Part of a small language model's weights: vocabulary 8192, RMSNorm before each block.
MLP neurons of a small language model. Each row is named by its layer, matrix (gate and up: input weights) and neuron, and shows model dimensions 0-95. Each number is 128 + 24 x the weight over its row's rms, rounded and kept within 0 to 255. A neuron's up and down rows have the sign that makes its largest values positive.
After each neuron's rows, "fires in" lists the words (lower case) most often at its 100 highest values on Wikipedia text that the model never trained on.

L8.gate214 [125 132 145 143 139 125 136 113 160  96 168 120 144 109 137 104 182 139 155 129 145 120 171 148 112 153 132 121 124 107 118 124 152 132 159 120 175 104  73 100 103 145 117 132 138 126 118 108 134 169 171 134 143 153 164 139 109 143 145 130 171 173 103  97 113 164  74 142 123 119 132 159 119 106  97 127 110 125 116  98 117 154 143 127 116 120  87  97 125 133 151 149 137 119 143 174]
L8.up214 [161 122 157 154 108 123 111 120 133 106 132 145 144 129 156 191 140 119 136 110 123 120 131 150 100 146 156 122 145 146 139  92 107 102 109 135 133 105  97  85 133 189  85 140 145 155  85  88 119 129 147 131 140 104 156 106 139  98 133 120 118 107 170 151 172 119  56 143 148 101 126  90 134 163 174 128 121 103 145 111 123 104 156 125 132 109 136 157 118 115 132 135 157 101  76 121]
fires in: "as", "of", "be", "how", "is"

L5.gate359 [123 150 112 150 169  97 120 121 155 156 134 126  87 146 162 109  86 104 154 154 120 131 132 157 100 142 118 112 153 140 145 133 156 163 116 113  84 152 119 165 119 120 143  92 102 169 122 104 174  53 144 130 152 122 139 145 131 138  72 108 145 130  82 138 117 110 165 170 113 111 126 143 135 108 105  90 115 119 105  89 120 138 148  94 154 107 131 102 185 130  77 119  98 113  97  85]
L5.up359 [142 132 140 116 150 141 123 205 118 106 178 153 101 162 136 140  74 142 166 116 126 116 138 131 137 143 149  98 150 156 162 161 158 114 125 136 114 127 101 163 114 147 135 122 108 155 120 162 138 132  93 153 137  99 111 135 134 157 156  99 159 119 147 115 128 141 116 128  96 159 147 135  82 154 135  85 135 101 125 122 165 111 126 135 149 112 109 122 180 138 133 151 128 112 119 106]
fires in: "under", "at"

L4.gate2 [103 164 136 110 170 124 117 165 168 149 128 119 128 136 120 141  78 129  96 158 109 180 123 139  64 157 141 169 119 123 148 167 109 178 161 151 104 140 116 102 135 103 126 136 105 145  76  80 126 134  82 158  84 157 136 125 143 140 116 108 159 107  67 119 101 139 175 118 130 112 112  93 127 107 113  89  92 109 118 149 108 148 158  86 160 137 130 106 127 137 131 113  94 122 129 109]
L4.up2 [129 135 105 136 153 138 110 146 122 115 137 162 161 106 159 105  80 145 144  61 109 114 154 146 118 128 110 140 130 126 115 143  76 121 102 167 118 130 113 151 118 169 158 141 111 102 149 137 115 103 145 123 102 110 117 148 108 126 161 185 122 108 142 150 129 168 146 141 116 148 128  86 106 137 172 192 138 123 133 164 147 134 116 151 107 136 113 117 151 150 133 168 134 148  61 150]
fires in: "and", "based", "also", "to", "notes"

L5.gate427 [161 186 130 131 127  88  82  94 113 142 106 111 126 148 130  87 150 140 114 121 108 104 124 133 145 136 102 126 135 158 100 107 138 131 171 114 134 152 128 155 123 132 111 143 128 126 135 113  99 113 167 122 122 128 123  76 148 101 141 129 165 121 117 129 104 149  99 152  97  94 102 129 178 121  88 145 150 111 112 109 133 107 189 130 187 117  98 132 137 157 116 177 122 114 138 113]
L5.up427 [134 153 121 132  55 129 112 156 146 153 153 140  92 148  84  83 147 135 129 120 149 121 138 155 197 137  94 113 105 139 116 153 139 133  89 146 172 159 127 128 118 177 146 131 148 109 123 121 104 124 106 141 125 110 160 121 131  95 122 148 143 128 133 101 110 126 107 130 119 142 103 126 129 169  88 158 105 146 113 102 110 105 147 154 178 102 107 155  85 148  96 125 128 121 113 124]
fires in: "this", "which"

L4.gate53 [135 137 169 127 159  96 165 132 119 104 136 100 149  91 133 111 152 128  63 124 141 147 159 131 112 170  66 152 105 140 144 124 146 119 180 142 157 162 157 128 126 141 163  88 158  72 159 112 120  79 120 140 137 150 127 135 142 103 157 133 140 165 108 104 117 138  95 145 158 153 166 102 131  94  82 127 100  89 144 105 137 120  98 135 137 140 134 133 155 156 107 127 139 122 146 133]
L4.up53 [122 138 108 140 123  88 138 107  91 123 121 135  98 134 110 102 145 156 117 192 125 191 121 138 108 101 129 122 171 139 166 154 157  94  96 130 140 104 134  96 152 154 125 127 111 105 118  74 109 172 143 114  96  98 176 139 149  92 157 118  84 125 131 153 131 110 109 121 149 127  91 117 136 158 138 169 148 150 140  80 145 158 151 157 118 148 167 101  97 121 141 121 135 101  83  98]
fires in: "that", "but", "it", "this", "be"

L8.gate125 [113 145 139 139 146 137  66 110 128 106 139 144 133 110  92  64 138 112 176 155 166 116 139 144 117 185 122 116 103 134 148 118  60 104 144 123 152  82 157 115 153 150 106 105 138 199 125 139 128 126 151 104 158 103 165 147 121 158 151 126 123 101 117 119 139 123  67 155  99  82 123 156 126 116 107 131 129 136 103 135 142 125 119 121  86 194 162 147 151 137 138 109 109 155 136 106]
L8.up125 [155 119  86 122 153 163 160 130 126 118 138 124  97  89 137 122 135 142 126 102 115 160 120 130 109  81 103 111 108 122 110 134  73 163 125 136 103 106 118 169  97 124  76 184 104 159 112  78 132 156 106 187  98 134 104 130 132 138 167 106 163 113 148 111 146 136 158 147 123 152  96 104 133 104 148 114 141  92 127 112 115 132  97  97 175 122 153 140 148 152  88 125 127 132 169 127]
fires in: "be", "were", "been", "are", "was"

L8.gate277 [153 140 123 155 148 144 146  98 103 135 137  87 140 101 145 143 130 154 141 149 144 101 108 129 104 154 112 147 132 115 114 130 140 111 106 141 161 149 106 116 106 130 127 134 165 142 150 110 160 138 140 100 125 157 130 145 102 172 108 121 146 130 146 119 125 148 102 133 123 135 192 161 128 100 114 134 124 113 135 143 121 117 109 145 126  86 139 115 153 112  68 101 135 154 157 112]
L8.up277 [167 138 121 132 115 106 109 120 115 113 126  82 116  79 108 109 125  84 119  91 122 137  82 120 137 147  98 101 115  85 130 151 118  95  88 135 158  95 102 147 120 124 128 119 137 162 135 136 128 157 126 103 149 102 121 165 128 147  93 162 108 102 108 106 110  98  88 110 111 120 153 105 119 123 110 151 143 110 138 133 133 113 113 134  76 114 136  85 132  97  82 133 163  84 120 123]
fires in: "was", "were", "be", "is", "and"

L4.gate679 [127 160 161 135 103  94 120  93 159 153 144 141  73 130 138 105 111 161 110 156  83 138  97 151 119 152 115 129 129 104 134 137  93 139 159 109  94 115 111 124 130 134 160 120 100 139  99 133 127 145 176 112 103  92 137 148 136 163 137 141 128 117 138 108 110 127 105 135  88 143 117 129 119 146 166 171 119 141 104 145 163 155 153  77 115 145 129 160 124 142  98 111 116 142 119 105]
L4.up679 [129 115 174 174 125 155 119 129 175 185 107 142 140 129 112 139 108 147 156 139 123  94 123 142 122 100 120 137 107 115 157 130 123 132 130  78 139 120  91 126 144 137 161 108 150  85 107 170 112 111 169 128  78 119 129 114 120 184 120 168 105 123 127 131 165 132 149 126 158 128 156 174 117 134 141 160 116 133 139 145 111 142 176 136 128 144 110 137 117 108  81 105 144 128 133  93]
fires in: "film", "album", "song", "series", "game", "station"

L4.gate481 [147 139 164 145  90 122  67 103 155 138 121 115  97 140 111 114 105 164 107 131 115 153 114 118 109  99 110 137 136 110 128 115 110 106 165 110 145 133 121 123 139 171 141  83 131 135 127 179 132 148 151 103 112  93 153  98 131 184 105 152 146 130 117 133 125 172  95 150 106 144 101 148 123 133 139 144 123 127 101 137 163 123 141 136 114 138 142 126 124 137 101  98 133 149 135 108]
L4.up481 [111 106 140 132 161 129 136  96 136 127 102  99 124 108 120 130 152  94 132 108 116 137 147 167 143 166 126 110 106  97 130 120 120 102 147 111 126 156 122 116 120 124 197 130 132 125  99 114  98 134 150 147 103 138 118 137 128 116 135 149 112 148 125 123  78 103 138 125 130 102 162 140 134 125 126 170 127  96 119  88 103 172 170  86 160 153 126 136 120  84 101 164 123 119 116  94]
fires in: "song", "film", "album", "school", "game", "club"

L3.gate110 [160 141 140 149 144 102 146 162 109 124 125 122 142 130 117 151 130 166 130 102 105 167 105 107 136 128  72 112  99 144 155 146 116 136 147 140 110 118 141 135 101  92 121 115 116 151 121 167 118 100 126  94 131 150 153 118 109 114  87 129 143  99 158 138 152  98 111 116  95 100 122 132 126  86 116 149 121  87 124 148 144 120 103  91 135 124 132 137 124 138  92  87 122 147 164 114]
L3.up110 [138 133 147 111 139 135 120 117 136  85 110 114 122 131 125 142 113 135 141 156 135 154 131  87 133 103 148 138 126 143 105 140 108 135 140 114 145 113 150 191 105 143 108  98 127  80 149 170 137 167 138 111 148 137 117  90 118 148 123 124 120  70 121 117 145 144 144 110 146 133 112 139 152 143 141 133 119 140 141  60 136 105 143 104 108 151 137 113  80 113 172 120 106 130 104 111]
fires in: "september", "february", "october", "march", "july", "january"

L4.gate156 [139 127  97 133 104 131 116 113 123 142 137 145 134 132 120 143 152 130 133 158 111 131 101 128  85 132  99 116 186 170 137 134 147  98 140 155  69 121  99 130 191 133  93 132 127 139 106 118 148 136 155 139 145 157 126 145 118 128 163 113 161 131 102 119 124  95 111 133 102 135 134  96 128  94 141 124 177 118  96 141 143 110 134 122 146 131 127 171 106 155  92 131 131 161 106 172]
L4.up156 [ 89  99  73 136 133 159 164 140 133 146 129 172 135 101 125 104 175 119 105 173 116 135 105 113 132 149 119  90 176 126 135 134 139  91 126 141 100  97  96 102 213 171 102 122 173 135  91 124 138  95 127 157 126 127 127 137 155 115 177 150 126 113 119 126 158 111 145  98 141 115 152  88 105 125 139 105 129 155 139 144 146 108 145 131 151 133 149 160  96 177 110 129 118 162  82 148]
fires in: "season", "from", "noddy", "first", "division"

L7.gate248 [163 154 179 152 184  85 121 130 145 163 143 105 131 134 134 105 122 151 129 171 172 117 116 155 113 103 151 157 129 146 106 139 116 134 132 116 165 153 105 121 151 118 131 160  83 134 133  99 146 107 100 123 157 133 161 116 116 169 151 141 139  87  96 130 138 136 100 103 116 128 113 126  85 118 100 121 145 129 120 115 117 157 106 145 152 137 129 108  94 118 136 131  92 163 154  86]
L7.up248 [ 81 112 157 165 143 132 142 127 114 118 101 114 130 146 141 139 162 110 100 147  99 150 164 140 112 100 165 138 114 141 176 136 119 125 101 109 143 122 107 175 113 120 141 165 114 139  98 116 151 125 107 145 117 101 119 119 138 117 103 144 121 125 141 119  55 116 133 110  84 131 123 171 166  66 125 123 144 129 101 131 147 123 122  67 149 116 160 103 151 151 146 112 104 168 183 138]
fires in: "as", "was", "mohawk"

L5.gate618 [157 144 123 114 174 149 144  99 112 146  86 120 116 116 117 120 136 119 152 125 129 174 168 134 119 158 165 147  89 113 119 158  96 144 136 115 122 166 129 134 128 126  95 108 111 159 128 136 171 127 152 120 117 171 149 121 104 139 115 156 109 123 118 155 114 105 115 100 114 141 146 162 189  91 173 129 122 128 116 128 127 127 152  97 157  97 139  94 154 122  86  93  87 129 156 112]
L5.up618 [ 90 128 150 150 137 142 137 131 119 170 138 134 123 151  73 153 137 120 194 133 143 128 156 135 152 111 134 126 131 164 127 120 167 133 101 124 137 126 113 144 120 102 122 139  96  86 127 105 101 138 164 147 133 100 107 154 141 116 122 120 176 147 198 107 111 147 109 125  87 138 127 137 157 113  98 212 171 125 121 122 137 156 114  78  95 127 131 126 156 119 120 110 120 117 130 106]
fires in: "and", "as", "with"

L5.gate313 [ 60 173  91 133 143 110  88 113 112 147 139 125 128 131 130  75  98 138 139 138 154 108 109 110 163 109 134 126 142 122  95 128 110 161 114 133 151 115 108 130 151 151  60 131 141 106 141 165 112 123 122 131 109 113 133 121 148 144 124 186 130 123 127 149 180 120  90 122 115 142 113 101 116 120 148 116 136 143 182 131  79 168 136 142  69 140 137 107 122 137 111 116 175 163 105 110]
L5.up313 [125  99  98 189 130  93 119  88 110 146 138 157 126  84 157 119 139 141 153 169  89 140 119 140 137 140 142 105 150 140 145  82 101 124 177 141 140 175 144 144 167  94  67 139 136 164  86 113 105 166 142 146 133 140 117 109 153  99 163 105 119 134 144 124 137 150 142 141 156 140 147 114 141 132 129 133 129 121 104 141 132 138 139 115 168 138 112 122 133 141  99 165 149 149 144  85]
fires in: "not", "also", "of", "cannot", "could"

L5.gate477 [152 143 155 132 142 108 128 136 132 129 118  91 146 142 139  98 101 117 111 141 100 140 134 130 100 148 165 154 148 161 126 136 139 152 165 147 131 172 110  96 105 136 129 125 135 127 105 130 186 111 172 111  86 176 157 143 136 141  88  98 150 105  91 149 133 152 130 113 139 100 134 154 154  82 158 112 148  98 108 142 106 128 125 140 161 126 133  86 148 146 104 106 138  96 174 129]
L5.up477 [144 121 134 130 132 139 133 164 134  81 119 157 145 119 172 114  92 104  60 106 104 167  84 118 119 147 152 134 154 160 123 124 129 111 117 181 135 140 112 126 128 168 144 117 146 115 170 130 132 105 105 137 119 157 130 132 184 152  94 134  97  72 114 146 140 138 109 137 136 116  87 115 118 137 176 105 129 150 102 160 116 102 114 170 127 176  99 142  75 125 145 119 139 136 136 154]
fires in: "and", "but"

L5.gate682 [122 125 110 142 113  98 107 134  76 150  69 112 148 133 138 156 122 128 119 100 118 142 122 146 163 162 126  93 149 136 153 121  85 137 111 162 130 130 131 214 134 109 129 127 100 167 139 142 103 151 138 128 152 170  88 158  84  95 115 115 140 134 128 124 141 144 120 128 147 131 113 148  97 120  91 139 134 108 116 141 163 115 127 123 123 160 101 138 139 132 127 139 121 156 138 143]
L5.up682 [138 137 120 128 177 108 113 106 101 149 125 166 170  91 107 108  96  77 137 186 121 151 126  53 150 113 161 134 128 109 110 139 102 202  83  96 104 132 137 148 136 150 113 147 121 100 129 157 114 115 171 126 160 183 135  97 109 101  82  97 128 126 134 139 169 123 130  93 183 132  91 128 121 121 116 131 152 157 125 112 146 145 120 156 125 139 146 124 138  87  97 177 144 152 138 124]
fires in: "october", "december", "july", "january", "august", "september"

L7.gate552 [139 145 146 131 159 140  72 120 169 134 106 107  78 132 171 130 139 155 145 150  90 101 100 113 126 119  86 148 137 117 145 105 152 145 145  87 111 141 119 160 150 119 125 120 111  87 110 145 147 101 160 115 122 122 112 118 149 138 120 151 152 156 124 137 121 152  90  95  94 137 151 164 143 114 119 115 133 100 100 105 131 152 185 139 158 116 109 123 160 191 154 120 136 155 114  96]
L7.up552 [111 138 113 109 155 145 142 163 110  91 123 171 179 132  77  94 118 147 135 110 105 146 154 150 115 136  98 125  91 162 139 126 137 145 153 124 118 148 139 144 141 117 103 118 144 126 164 118 163 130  93  70 151 165 122 128 169 105 130 132 125 123 158  97 148 102 123 139 104 107 149 139 150 157 140 134 129 120 101  78  93  97 111 196 109 166 109 102 102 143 175 125 135 100  65 150]
fires in: "at", "on", "in"

L8.gate485 [147 146 105 110 133 112 101 121 146  99 123 117 123 121  93 130  95 124 129 143 135 124  95 119 138 103 123 203 123 126 116 191 118 162 161 104 128 139  73 112  92 140 161 108 136 150 116 116 115 138 144  79 126 147 124 131 109 162 108 144 187  87 120 144 133 124  94 110 143 106 132 127 100 120 159 110 138 129  99  85 145 137 147 152 125 109 176 105 136 162 102 127 149 148 103  85]
L8.up485 [130 170 117 125 122 163  96 155 123 121 135 137 159 103 144 108 147 130  86  96 119 114 133  42 116 115 112  90 100 135 126 110 124 144 118 138 113 101 153 183 141 123 146 178 167 124 140 136 149 114 111 146 119 186  93 135 150 203  78 159 105 162 188 121 159 137 166 103 156 146 124 155 122 111 163 145 164 121 114 123 143  92 100 145 151  88 145 159 134 128 143 153 154 143 139 118]
fires in: "with", "by", "as", "include", "following", "including"

L5.gate516 [141 213 128 121 121 129  98 134 145 116 111  95  89 142 132 110 152 136 117 110 102  94 135 128  71 129 159 160 120 141 122 134 174 163 154 115 106 148 112  99 103 107 124 123  62 132 130 131 138  75 168 137 137 170  95 118 140 143 119 124 174 141 148 122 132 133  57 123 116 120 126 143 146 131 130 124 135  97 133 157 126 136 156 117 144 115 121 142 165 131  80 123 145 150 129 115]
L5.up516 [142 121 124 127 111  92 121 135 153 106 118 118 177  89 125 109 111 152 117 121  91 105  89 130 108 188 108 121 141 129 127 147 154 116 145 107 139 137 132 124 111 128 157  94 154 131 120 127 145 138 125  97  88 105 121 114 156 133 134 135 137 116  63 142 159 166 142 116 185 175 131 142 134 131 122 109 144  98 140 121  95 112 123 112 143  88  91 160 115  96 103 153 178  63  83 173]
fires in: "he", "she", "by", "they"

L3.gate23 [110 122 102 132  83 107 103 154 103  98 160 125 167  99 128 107 177 109 139 121 129 165 117  87 117  93 108 101 138 130  82 140 165 112 156 108 123 152 153 107 129 176 169 132 142 114  96 136 168 108 170 123 170 143  90 111 113 138 158 134  86 156 119 132 146 110  98 137 130 160 155 115 108 125 154 119 138 127 124 106 133 162 136 150 118 118 107 112 128  99 138 130 170 150 132 160]
L3.up23 [147 136 155 118 126 147 112 152 153 132 129 153 173 144 142  60 113 136 111 172 149 153 132 128 131 110 145 147 167 108 154 155 158 123 139  97 125 149 142  98  91 131 176  84 129 138 142 133 142 127 150 112  96 153 110 126 147 188 122 141 136 111  95 113 100 134 142 150 107 129 126 125 140  93 116 133 123 145 133 141 130 149 133 101 118 102 161 117 159 161  84  89 147 114 143  90]
fires in: "which", "2013", "january", "2012", "december", "may"

L8.gate149 [148 116 124 102 110 168 106 144 147 104 132 119 124 133 116 146 130 139 159 117 103 124 116 147 152 162 111 126 123 117 123 139 167 106 147 137  92 140 104 117 128 138 167 115 163 148  92 147 199  91 140 126 108 136 129 121 155 145 125 158 150  96  77 136  87 151 151 123 124 129 150 129 143 116 165 102 134  96  89 132 128 137 149  92 116 131 107 100 100 121 153 145 154 104 122  82]
L8.up149 [140 174 125 129 123  90  94 118  67 166 119 143 125 160 160 124 101 121 116 124 145 115 140 140 148 120 118 133 163 135 136 156 130 163 160 140 158 200  70 114 175 109 143 113 144 103 145 135 167 132 117 132 104 118 127 115 117 144 127 169 127 127 131 140 146 138 151 127 126 132 160  92 151 148 151 107 152 138  94 129  95 138 126 126 136  90 111 152 145 103 134 104 143 153 128 128]
fires in: "and"

L3.gate374 [108 117  85 167 129 140 125 115 110 144 120  99 153 106 127 128 125 154 108 155 110 175 154 162  61 142 140 108 162 140 124 138 128 141 107 166 113 115 133 136 141 156 111 138 118 106 133 135 100  99 160 127  94 108 128 101 135 140 165 109  86  99 131 142 154  74 158 142 124 146 124 125 170 148 146 115 126 124 117 133 137 130 145  93 127 115 114 145 110 122 131 144 129 137 100 142]
L3.up374 [119 138 156 115 144  92 146 162 143 118 156 155 146 135 131 114  75 107 109 123 122 154 145  90 138 127 145 123 131  85 147 124 118 113  96 148 110 114  51 158 115 152 116 122  91 115 131 102 128  67 123 125 183 161 175 168 148 131 135 145 166 149 151 110 125  94  83 119 109 148 114  95 130 103 175 128  84 115 134 140 138  92 134 120 127 141 134 134 123 124 124 151 129 124 177 149]
fires in: "other", "first", "later", "season", "early", "last"

L7.gate588 [152 115 101 145 215 132  79 136 145 144 110 114 154  96 171  96  72 159 137 123 109 132 114 124 100 154 147 159 155 144 143 105 138 129 152 153 111 122 139 149 133 102 108  88 137 118 120 123 145  87 148 125 117 113 133 125 161 152 111 149 128 125 132 138 132 134 105 133 108 122 141 113 159  92 118 126  76  77 117 113 124 115 192 103 152 173 150  94 142 139  96 136 142  97 114 106]
L7.up588 [134  77  98 133 137 187 104 151 118 122 149 112 138 129 115 125  84 168 135 106 115 119 137 115 136 171 127 146 132 139 151 112 155 128 146 157 121 159 165 136 102 129 131  67 146  82 129 195 149 108 109 139 122 107 124 124 140 170  87 154  90 128 135 138 151 172 146  95 131 165 146 118 152 145 117 108  76 134 139 128 162 145 131 161 151 163 136 140 163 125 134 105 132 123 115 119]
fires in: "at", "democratic", "won", "republican", "career", "2024"

L4.gate369 [144 147 130 135 150 117 131 135 108 103  99 125 172 100  73 146 162 151 159  95 115 149 125  96 116 115  92 134 142 114 144 130 146 130 158 139 143 119 138 152 120 146 116 153 105 167 130 107 119 105 111  89 127 166 133 132 170 114 150 136 155 132  99 106 154 157 126 125 115 128 154  87 167 111 105  98 107 114 101  56  96 148 163 130 118 129  91 143 129 138 115 111 153 125 111 116]
L4.up369 [138 120  72 151 130 134 109  87 137 109 169 131 108 112 145 121 146 123 130  91 142 106 138  91 134 113 124  99  87 143 120 115 143 111 114 134 181 123 120 110 136 131 146 124 146 122 138 100 172 143  65 154 150  99 161 127 106 141 161 145 112 163 121 155 124 136 117 126  87 127  94 112 114 138 120 122 114 130 141  88 147 141 104 144  88 151 114 111 101 169 129 120 103 110 111 162]
fires in: "which", "this", "that", "it"

L3.gate30 [140 155 167 129 121 113 106 185 116 125 157 148 106 137 134 113  98  95 131  84 118 136 109 115 105 169 101 128 136 107 114 108 101 108 118 116  87 143 148 143 179 120 104 158 149 143 113 107 137 114 116 189 134 132 128 138 128 109 148 166 132 162 126 145  63 151 155 134 116 103 177  99 143 129 156 111 119 100 119 110 156 119 123 134 116 121 146 147 167 140 141 117 162 101 102 109]
L3.up30 [169  79 146 135 116 149 114 166 118 117 121 108 125 132 138 146 132 127 129 111 150 141 131  93 117 117 130  94 114 151 176  44  87  75 110 153 129  84 138 121 164 152 148 104  95 163 134  83 137 131 126 145 160 138 108 186 110  66 108 165 121 136 136 149 129 191 134 135 171 105 118 116 117 116 136 104  96 140 154 130 110 134 143 155 130 110  96 120 118 166 137  90 107 121  76 111]
fires in: "it", "certified", "coutière"

L3.gate465 [163 148 123 142 129 132 134 129 109 139 169 116 153 137 176 101 168 128 103 173 109 146 141 126 139 138 172 142 155 102 149 171 159 160 106 166  88 103  90 108  99 122 127 128 129 146 142 105 129 133 173 136 114 141 125 127 177  98 130 136 156 137 119 145 106  99 127 138  79  93 112  98 159 127 129 124 141 140 114 155 141 113 117 122 120 120 122 153  93 156 136  90  95 112 126 116]
L3.up465 [129 119 128 133  90 142 148  85 131 149 125 155 155 153 131 167 124 138 153 152 125  89 151 151 142 145 172 148 157 151  81 142 108  96 142 160 154 157 138 134  80 138 133 116 187 117 133 153 128  95 112  91 122 135  93  82 153 121 102 134 102 100 112 115  72 154 115 138 175 132 133 173 101 109 143 116 167 153 118 108 117  98 124 110 120 123 139 139  89  79 131 133 189 160 131 119]
fires in: "and"

L5.gate220 [127 105 102 143  86 155 103 138 163 161 138 119  78 176 162 104 130 165 154 118  98 138 117 101 114  93 108  87 118 118 145  98 157 125 164 136  90  69 142 136 174 147  89 178 118 107 131 119 144 120 137 118 113 145 113 114 131 152  96 128 145 135 128 129  93 118  94 105  66 123 139  85  91 132 158  98 103 156 133 142 151 169 160 108 143 120 143 119 158 151 112 119 136 128 114 128]
L5.up220 [161 126 121 150 121 125 121 142  98  97 143 117 122 131 124 131  36 154 126 142 102 105 126 101 119 114 119 140 117 184 113 129 156 104 110 128  95 171 143 106 121  91 138  90 131 129 143 119 125 105 167 115 159 148 170 115 138 150 122 144 113 123 118 135 132 164 139 147 105 143 111 170 145  84 115 122 139  92 126 113 132 123  91 139 144  84 101 128 149 154 118 147 137 151 125 122]
fires in: "and", "january", "october", "may", "march"

L5.gate565 [138 127 161 158 158 131 115 161 119 149 159 124 144  95 136 140  97 114 156 124 113 145 115 150 151 199 111 139 132 117 150 154 117 128 106 157 102 161 125 140 120 135 142 169 126 149 127 110 104 120 138 102  86 128 133  99 132 104 115 186 143 136 152 148  83 154 118 123 121 117 124 131 125 141 146 123  89  86 116  81 150 118 137 119  77  91 159 158 165 129 127 116 101 100 119 136]
L5.up565 [130 118 120 133 134 131 108 145 118 121 174  90  71 101 134 125 113 141 133 132 121 147 109  80  79 146  97  79 128  99 151 129 125  97 141 117 147 139 116 130 126 136  99 136 140 174 114 153 152 114 155 116 101 136 124 158 129 102  94 157 162 133 174 155 131 126 128 154  97 135 137 118 137 159 180  66 104 140 136 107 131 150 136 120  91 171 141 110 140 123 139  96 145 102 151 115]
fires in: "it", "with", "they"

L5.gate97 [129 155 168 153 162 128 155 153 150 198 142 134 128  93 130 149 117 125 113 175 125 134 143 136 121 132 135 128 113 161 134 144 172 161  80 104 112 125 123  99  99 116 151 128 126 166  81 145 128  82 144 138 107 149 140 150 137 114 148 116 142 134 142 134 130 145  82 133 126 174 186 147 110 105 125 143 171 123 113 138 123 192 142 105  93 140 152 138 196 125 149 119 128 127 105 130]
L5.up97 [146 115 187 139 146 131 158 124 164 146 135 119 144 118  97 126 114 112  89 153 131 132 144 116 132 140 121 172  85 192 165 120 132 113 109 128 131 132 109 125 121 123 139 126 148 147 128 126 142 114  98 187 104 151 121 160 138  88  80 114 166 122 185 127 114 162 122 138 136 129 140  72 143 146  99  91 128 113 120 158 126 135 116 104 114 160 128 127 181 119 161 141 129 134 150 125]
fires in: "as", "on", "by"

L5.gate402 [113 153 114 107 129 110  81 135 115 146 139 163 135  96 131 130 140 166 121 108  94 118 134 146  98 115 106 148 135 154 147 112 125 144 124 145  74 139 121 113 134 140 138 144 162  79  85 140 117 146 149 161 134 133 152 120 136  96 144 140 149 145 149 110 134 139  99 151  66  81 122 160 100 154 152 142 121  88 160 186 109 151 134 165 123 140 108 140 144 148  90 116 109 112 165 112]
L5.up402 [157 124 175 180 147 122  93 134 135 126 116 105 105 131 170 115  90  98 154 159 142 117 170 137  73 156 148 132 133 117  94 139 105 124 131 151 114 131 170 102 123 129 120 143 114 155 117 106 121 126 138 102 126 159  92 153 118 122 120 148 127 100 126 138  75 130 149 101 129 128 138 101  98 138  92 129 156 125 117 124 137 133 173 102 176 137 120 121 178  79 101 109 100 132 157  92]
fires in: "of", "and", "year", "film"

L5.gate687 [132 137 132 101 102 130 112 159 164 121 118  95 108 170 143 108 190 125 102 118 109 130 154 106 136 132 143 174 129 169  87  98 140  92 146 117 120 130 132 138 137 139 144 169 152  83 137  84 153 119 136 149  96 110 138 126 143  92 119  98 134  83 166 116 119 154  65 155 109 110 129 105 102 125 133 126 108 178 138 135 120 155 136  82 107 120  88 142 133 118 137 127 132 146 146 144]
L5.up687 [135 122 163 116 128 123 138 136 123  99 141 105 116 117 130 174 116 148 101 120 159 140 131 121 127 128 138 139  75  98 139 145  70 145 153 123 133 114 160 160 126 143 154 133 105 139 124 115 157 115 117 107 124 122 122 109 147 155 127  97 116 151 139 144 142 179 151 123 119 154 142 122 121 122 130 120 105 138 142  97 147 133 133  82 143 122 133 140 105 138 137 124 156 154 125  85]
fires in: "he", "she", "this", "there", "career"

L8.gate134 [137 142  90 134 175 142 128 136 118 142 113 136 118 107 190 151 116  96 189 174 178 155 135 161 146 169 112  89 149 121 123 164 117 108  99 166 108 149 134 164 103 144 134 177 127 153 137 129 104 149 113 134 117 145  96 139  65 145 121 103 136  91  58 121  78 149 128 136 131 149 126 136 131 124 127 165  86  79 122 133 118  81 165 149 136 102 149 108 116 130 141 141  90 134  86 109]
L8.up134 [112 108 158 116 168 105 105 119 138 155 174  97 107 137  91 139  96 116 111 149 135 131 126 119 111 158 162 124 146 116 150 139 111 124 128 132 126 141 145 144 154 158 132 163 125 107  96 126 134 114 123  90 132 156 114 149 132 150  79 152 110 114 168 164  71 105 129 119  96  92 169 144 151 137 118 103 151 101 113  89 141 152 127 140  90  98 123  99 149 103 126 128 117  82 177 129]
fires in: "was", "player", "in", "professional", "dan", "score"